Weights of a small transformer language model: 5 heads of 32 (1 for keys and values), LayerNorm before each block.
MLP neurons of a small language model. Each row is named by its layer, matrix (gate and up: input weights) and neuron, and shows model dimensions 32-159. Each number is 200 + 30 x the weight over its row's rms, rounded and kept within 0 to 999. A neuron's up and down rows have the sign that makes its largest values positive.
After each neuron's rows, "fires in" lists the words (lower case) most often at its 100 highest values on Wikipedia text that the model never trained on.

L8.gate311,199,226,200,171,151,201,218,190,228,192,203,186,234,179,182,209,274,184,148,209,248,223,197,155,169,210,211,197,163,179,226,198,201,225,169,142,179,210,229,188,196,235,227,170,200,263,226,183,169,162,175,244,215,195,197,182,152,239,218,195,192,206,187,115,160,243,200,224,205,183,210,215,175,234,209,164,229,187,176,238,211,219,186,214,225,219,222,195,109,206,204,230,236,238,168,174,205,188,206,204,150,212,140,204,180,162,257,143,179,232,196,208,197,207,215,237,209,230,160,206,195,212,187,224,249,129,189,177
L8.up311,206,162,177,170,195,195,238,183,203,168,257,278,172,183,185,209,227,173,245,174,193,187,195,170,191,232,258,153,206,166,194,199,227,209,215,218,217,214,229,219,237,221,215,203,228,232,214,191,181,226,183,185,221,219,189,156,220,169,218,221,140,224,153,172,196,214,170,167,198,198,209,155,211,220,180,281,207,151,213,224,237,208,178,204,240,266,188,198,233,210,240,235,246,204,203,246,187,237,217,181,212,209,271,164,177,175,216,195,192,211,189,255,211,193,149,208,220,187,174,167,243,228,174,138,200,223,165,151
fires in: "at", "under", "of"

L2.gate36,199,195,205,195,240,253,236,212,164,242,209,231,169,176,198,176,170,185,208,191,226,170,209,181,192,252,215,195,223,235,193,238,198,214,202,251,141,256,170,233,149,245,192,116,226,209,241,178,184,191,200,225,259,190,239,177,210,127,230,206,182,204,245,216,204,235,199,172,181,208,180,186,152,234,176,179,223,230,184,184,239,209,200,223,177,168,195,214,237,202,177,221,221,222,224,183,195,156,228,208,188,203,224,227,233,171,204,230,162,200,234,133,226,187,179,216,184,196,173,218,177,221,201,206,136,220,204,196
L2.up36,189,240,163,202,219,202,206,216,202,181,197,262,184,191,175,217,212,263,246,190,213,200,210,242,150,259,160,170,167,211,221,190,205,175,92,191,194,182,172,216,213,257,218,242,166,176,226,214,119,158,157,145,177,198,230,204,234,180,215,207,149,188,222,211,220,196,199,206,190,160,235,206,219,260,201,181,163,200,176,200,189,153,208,224,218,253,192,221,187,197,205,236,249,248,163,190,168,214,216,224,266,227,218,184,183,153,195,249,117,212,218,212,216,164,162,221,198,189,232,176,179,198,219,200,173,177,199,252
fires in: "of", "belarusian"

L5.gate298,172,247,220,182,141,223,284,172,231,196,267,198,211,196,177,251,185,233,212,149,203,192,212,150,173,135,245,185,229,247,175,186,212,290,174,172,179,243,194,160,206,180,201,154,277,182,171,190,176,228,183,188,185,205,185,175,246,189,224,164,182,231,201,172,181,195,170,185,249,207,231,196,219,266,208,198,198,168,237,241,205,232,203,226,183,175,189,180,180,217,169,198,206,206,190,159,219,192,186,199,179,212,209,216,218,235,173,217,256,163,240,223,277,154,178,193,220,198,174,230,208,238,197,166,215,162,193,165
L5.up298,228,235,240,145,200,200,232,228,225,188,206,166,234,213,222,167,234,185,217,213,158,230,229,216,219,219,262,198,203,178,159,219,206,189,249,194,182,242,239,162,194,148,179,143,198,246,265,203,183,159,179,142,171,235,164,169,215,167,160,203,229,208,232,167,137,235,172,164,226,146,208,196,155,221,215,187,258,184,201,193,217,227,181,204,166,188,190,194,179,190,170,211,205,210,198,198,169,224,186,188,192,147,263,231,145,247,203,278,184,166,224,199,220,207,161,203,232,214,196,170,186,257,151,172,180,208,196,198
fires in: "at", "herbert", "ambassador", "halberstadt", "around", "olsen"

L5.gate94,211,183,193,200,223,218,247,193,202,214,215,158,203,182,180,199,260,188,155,232,210,179,234,195,137,216,193,217,196,190,162,214,194,239,141,181,212,164,245,197,194,152,185,174,289,179,244,206,157,227,186,199,218,195,227,252,196,158,247,241,208,207,148,239,157,176,124,182,185,189,226,151,214,184,217,255,199,206,197,228,253,222,211,201,172,178,177,219,142,193,206,202,217,255,245,167,205,141,250,213,228,232,220,201,161,180,242,214,161,157,211,198,173,214,175,196,183,182,218,231,209,190,191,237,202,236,217,249
L5.up94,202,205,195,182,141,212,226,214,137,149,177,202,265,239,171,187,136,206,196,239,209,165,223,222,234,160,184,206,231,189,218,181,231,190,179,180,215,243,186,192,159,214,207,184,213,217,166,211,182,232,210,130,217,229,176,219,197,217,181,185,122,207,171,206,174,194,197,154,225,148,199,178,195,178,240,246,192,173,202,195,124,162,214,226,237,191,246,163,166,217,194,194,186,212,175,199,186,239,186,238,165,190,186,202,190,233,224,207,199,215,143,229,183,172,149,220,218,224,167,186,159,183,172,256,220,189,252,223
fires in: "so", "what", "way", "how", "able", "decided"

L10.gate414,174,207,190,227,203,160,207,245,147,260,216,193,135,199,186,240,177,239,213,181,269,206,176,152,199,182,187,190,214,227,178,190,202,180,254,177,149,191,181,210,175,216,211,236,192,232,222,200,213,212,218,193,210,171,249,210,142,253,184,243,176,177,184,173,194,200,171,225,240,221,220,234,148,161,227,245,255,178,135,185,211,208,250,193,262,165,219,191,201,201,160,233,228,168,224,154,192,220,213,199,222,248,221,198,156,242,235,215,198,236,281,142,189,142,232,177,171,224,200,212,150,219,183,192,226,227,182,186
L10.up414,161,238,249,168,199,208,235,236,266,207,213,230,166,197,154,220,233,219,268,208,207,210,210,157,203,255,209,186,208,193,206,164,218,172,144,221,157,144,224,163,201,207,218,221,222,224,221,202,237,185,166,149,210,143,180,195,242,191,191,163,199,153,254,217,202,149,199,254,213,230,162,203,184,212,206,246,142,223,220,185,194,165,215,147,207,222,204,209,148,190,193,207,170,219,220,257,201,217,215,201,143,209,160,131,244,174,227,194,220,205,205,237,165,228,246,192,181,188,229,145,160,202,193,193,214,227,230,216
fires in: "of", "two", "four", "three"

L11.gate352,157,196,230,232,154,317,178,228,124,237,183,247,228,127,174,198,177,228,181,217,217,179,189,182,200,205,214,227,163,197,216,154,199,228,178,209,221,198,207,175,152,229,211,180,251,218,194,178,213,296,226,239,256,182,206,211,191,211,206,194,238,241,164,264,144,206,214,221,180,192,207,202,191,193,211,237,216,178,236,177,163,178,160,262,205,177,203,218,232,230,179,235,201,231,196,214,235,200,167,188,221,170,152,229,212,206,174,165,199,163,207,202,193,126,175,234,225,188,212,193,200,206,195,195,219,219,173,161
L11.up352,173,152,231,214,179,215,195,211,204,197,217,246,218,184,194,200,196,197,173,206,185,175,148,200,223,204,222,214,168,177,208,159,161,190,218,260,277,189,240,188,225,205,174,210,186,173,183,188,199,205,249,206,233,147,195,191,187,140,200,236,214,228,201,306,190,165,193,214,175,207,224,225,149,157,215,201,198,171,204,213,162,151,181,265,195,195,245,210,208,213,235,196,238,222,196,232,195,227,213,205,166,199,223,214,196,207,174,159,240,188,217,217,153,172,179,191,186,213,216,178,268,176,217,196,239,214,162,195
fires in: "i", "who", "we", "they", "he", "you"

L2.gate205,181,182,203,215,161,225,208,156,178,185,195,191,259,221,145,216,205,116,177,207,190,156,182,173,164,201,187,224,207,172,132,265,228,185,204,178,236,185,237,187,176,202,195,191,217,217,168,180,188,240,219,205,224,178,194,204,184,185,138,269,187,227,201,253,232,216,271,197,185,194,194,202,172,221,231,229,207,235,188,215,183,146,213,225,182,191,185,183,126,247,198,180,189,240,218,164,229,218,188,187,199,244,254,229,157,230,212,237,220,196,203,141,200,193,188,202,223,195,174,210,186,187,127,237,239,187,197,224
L2.up205,218,182,181,178,206,198,188,187,222,167,235,193,285,212,191,166,178,151,204,202,159,194,226,185,145,228,170,227,195,191,189,187,183,177,175,217,181,193,254,215,241,218,169,161,234,174,186,221,173,203,160,213,214,204,192,225,212,152,260,223,145,226,202,218,190,214,200,209,170,195,213,202,178,204,169,206,208,227,159,153,178,163,226,240,199,220,178,216,245,243,195,228,147,233,159,199,248,205,188,239,220,229,262,175,226,203,216,269,182,184,162,140,250,181,157,209,185,149,164,208,161,203,161,261,171,259,178,212
fires in: "that", "said", "what", "according", "because", "prior"

L5.gate271,168,248,175,151,170,205,205,229,224,214,197,171,218,206,156,210,192,180,202,155,211,185,181,201,175,236,164,230,230,231,250,244,231,197,201,190,183,227,225,179,130,166,217,155,226,189,142,207,152,181,190,148,221,238,215,245,158,182,195,226,197,205,193,235,190,236,233,202,233,240,179,184,191,212,149,201,115,196,185,229,184,239,167,205,240,232,200,250,195,181,186,180,246,151,146,203,164,216,214,223,234,219,228,225,198,203,240,197,259,216,234,207,261,160,197,187,230,202,173,223,229,240,189,182,207,176,137,208
L5.up271,232,196,168,195,197,213,181,264,210,193,223,249,185,212,207,171,210,195,173,181,218,190,205,163,231,148,176,243,214,184,223,197,190,204,200,201,231,210,221,151,199,265,142,190,185,220,201,241,268,198,155,251,239,186,197,161,206,204,211,167,232,201,209,212,215,178,193,186,157,121,199,202,221,220,210,179,185,198,271,244,232,208,261,195,152,185,219,191,177,200,201,215,227,247,190,185,225,150,155,162,201,186,239,173,209,197,255,242,241,209,250,160,206,235,174,177,188,158,194,215,226,204,200,207,173,210,244,233
fires in: "that", "where"

L10.gate262,186,255,280,193,192,228,180,223,170,165,238,197,249,178,169,227,188,179,168,183,192,225,169,226,168,198,230,174,182,145,213,246,237,189,157,228,216,199,216,129,158,220,181,212,212,201,217,190,202,186,220,186,199,164,179,236,147,184,217,207,226,208,226,209,216,181,206,211,178,201,188,178,213,220,273,199,133,182,174,235,194,230,214,192,220,224,137,177,168,207,262,173,281,198,201,211,242,174,163,246,165,232,155,200,209,226,221,198,149,210,192,188,219,237,181,205,244,235,148,188,229,188,236,164,188,213,222,202
L10.up262,198,192,218,188,219,240,94,171,139,165,186,225,263,215,228,250,231,186,187,200,123,195,218,258,212,201,207,208,226,203,178,184,212,183,174,177,169,158,202,228,211,223,179,213,214,202,190,216,221,213,140,191,176,153,173,209,212,150,237,230,201,144,216,185,210,191,195,129,168,258,197,175,231,221,198,197,231,188,153,193,204,211,154,227,201,168,197,182,160,183,251,205,176,175,231,216,242,223,197,219,185,211,177,213,220,162,258,239,205,191,175,164,197,240,220,263,171,226,221,166,269,155,230,183,189,244,166,198
fires in: "the", "as", "that", "his"

L11.gate302,188,215,231,195,217,248,174,215,189,222,200,216,205,206,213,217,238,223,171,180,217,267,177,203,246,189,196,193,147,156,200,185,164,215,204,202,132,128,186,216,184,199,196,174,196,181,213,213,217,246,233,184,233,141,176,216,230,199,103,201,223,212,158,205,223,201,215,214,204,197,231,141,184,211,232,265,250,175,184,206,197,207,164,171,259,177,248,193,177,231,178,221,204,174,195,204,227,185,166,189,151,169,150,200,192,136,213,188,213,202,257,222,224,188,176,253,148,219,201,181,197,234,180,237,167,232,208,162
L11.up302,176,189,237,116,174,161,202,205,174,196,199,155,224,194,222,221,224,205,198,217,203,202,193,232,213,238,162,187,169,182,264,210,190,177,173,209,192,172,200,248,224,216,202,172,229,216,237,200,239,267,252,173,195,220,209,228,185,208,218,184,241,213,158,219,231,230,196,192,214,179,231,178,149,203,218,216,231,194,135,165,202,182,136,131,218,149,152,195,173,221,199,201,174,150,178,227,188,170,191,156,207,184,255,220,200,177,205,229,203,212,223,202,203,189,187,186,171,183,255,215,206,235,212,160,132,194,198,130
fires in: "the", "his"

L11.gate152,210,193,233,240,201,192,168,210,204,184,185,183,147,169,223,234,169,217,200,170,240,263,221,188,224,180,187,223,194,222,184,203,190,228,154,192,161,190,182,133,180,229,217,268,205,178,185,198,206,241,157,237,176,189,190,190,183,253,157,178,177,207,237,203,235,152,182,186,184,154,226,252,178,176,236,157,171,205,199,247,190,227,284,227,188,124,148,204,221,231,236,233,246,268,189,159,240,176,171,165,185,148,191,205,173,154,210,227,206,200,267,247,211,156,194,227,241,213,205,213,206,188,183,251,216,172,197,171
L11.up152,143,233,204,239,178,206,186,176,181,180,141,196,217,175,226,178,166,298,177,156,213,201,249,204,223,174,234,237,185,210,198,192,180,184,215,199,216,216,134,234,218,186,158,188,233,168,195,205,185,214,112,177,203,213,198,180,224,177,149,204,146,223,171,202,194,189,223,222,207,146,200,146,169,204,224,210,197,226,211,209,199,183,194,166,183,172,217,195,235,217,211,180,215,230,211,257,228,208,256,190,213,187,196,249,232,160,231,160,180,231,177,192,195,194,177,202,217,238,237,214,219,171,156,176,208,191,162,180
fires in: "his", "he", "her"

L8.gate353,225,278,251,219,158,204,255,172,237,195,167,192,207,191,181,220,214,225,228,175,203,171,217,152,205,257,212,212,155,203,179,212,204,258,203,163,199,206,206,193,222,179,220,217,244,243,186,143,225,207,216,191,219,212,206,174,224,190,151,155,204,208,165,174,153,193,208,163,170,199,201,198,197,208,229,198,231,190,224,149,182,199,233,235,305,210,204,203,177,253,195,220,186,264,233,188,156,228,167,182,184,214,200,195,211,235,201,247,176,185,210,160,200,191,172,218,204,190,188,169,208,222,159,231,297,180,203,165
L8.up353,205,230,183,164,159,225,221,181,223,160,214,218,187,192,146,175,213,179,194,161,162,251,210,190,236,221,232,213,191,216,203,156,163,272,239,178,236,193,226,189,203,172,208,162,247,201,188,193,235,237,205,184,183,222,185,183,205,187,170,217,246,210,185,198,224,198,154,149,189,255,206,206,164,184,246,198,282,199,236,188,188,188,207,179,225,202,231,228,200,224,272,182,163,235,259,227,141,250,178,174,195,223,193,212,157,173,162,147,209,203,226,211,188,248,244,198,205,145,213,185,206,218,132,147,185,250,157,185
fires in: "at"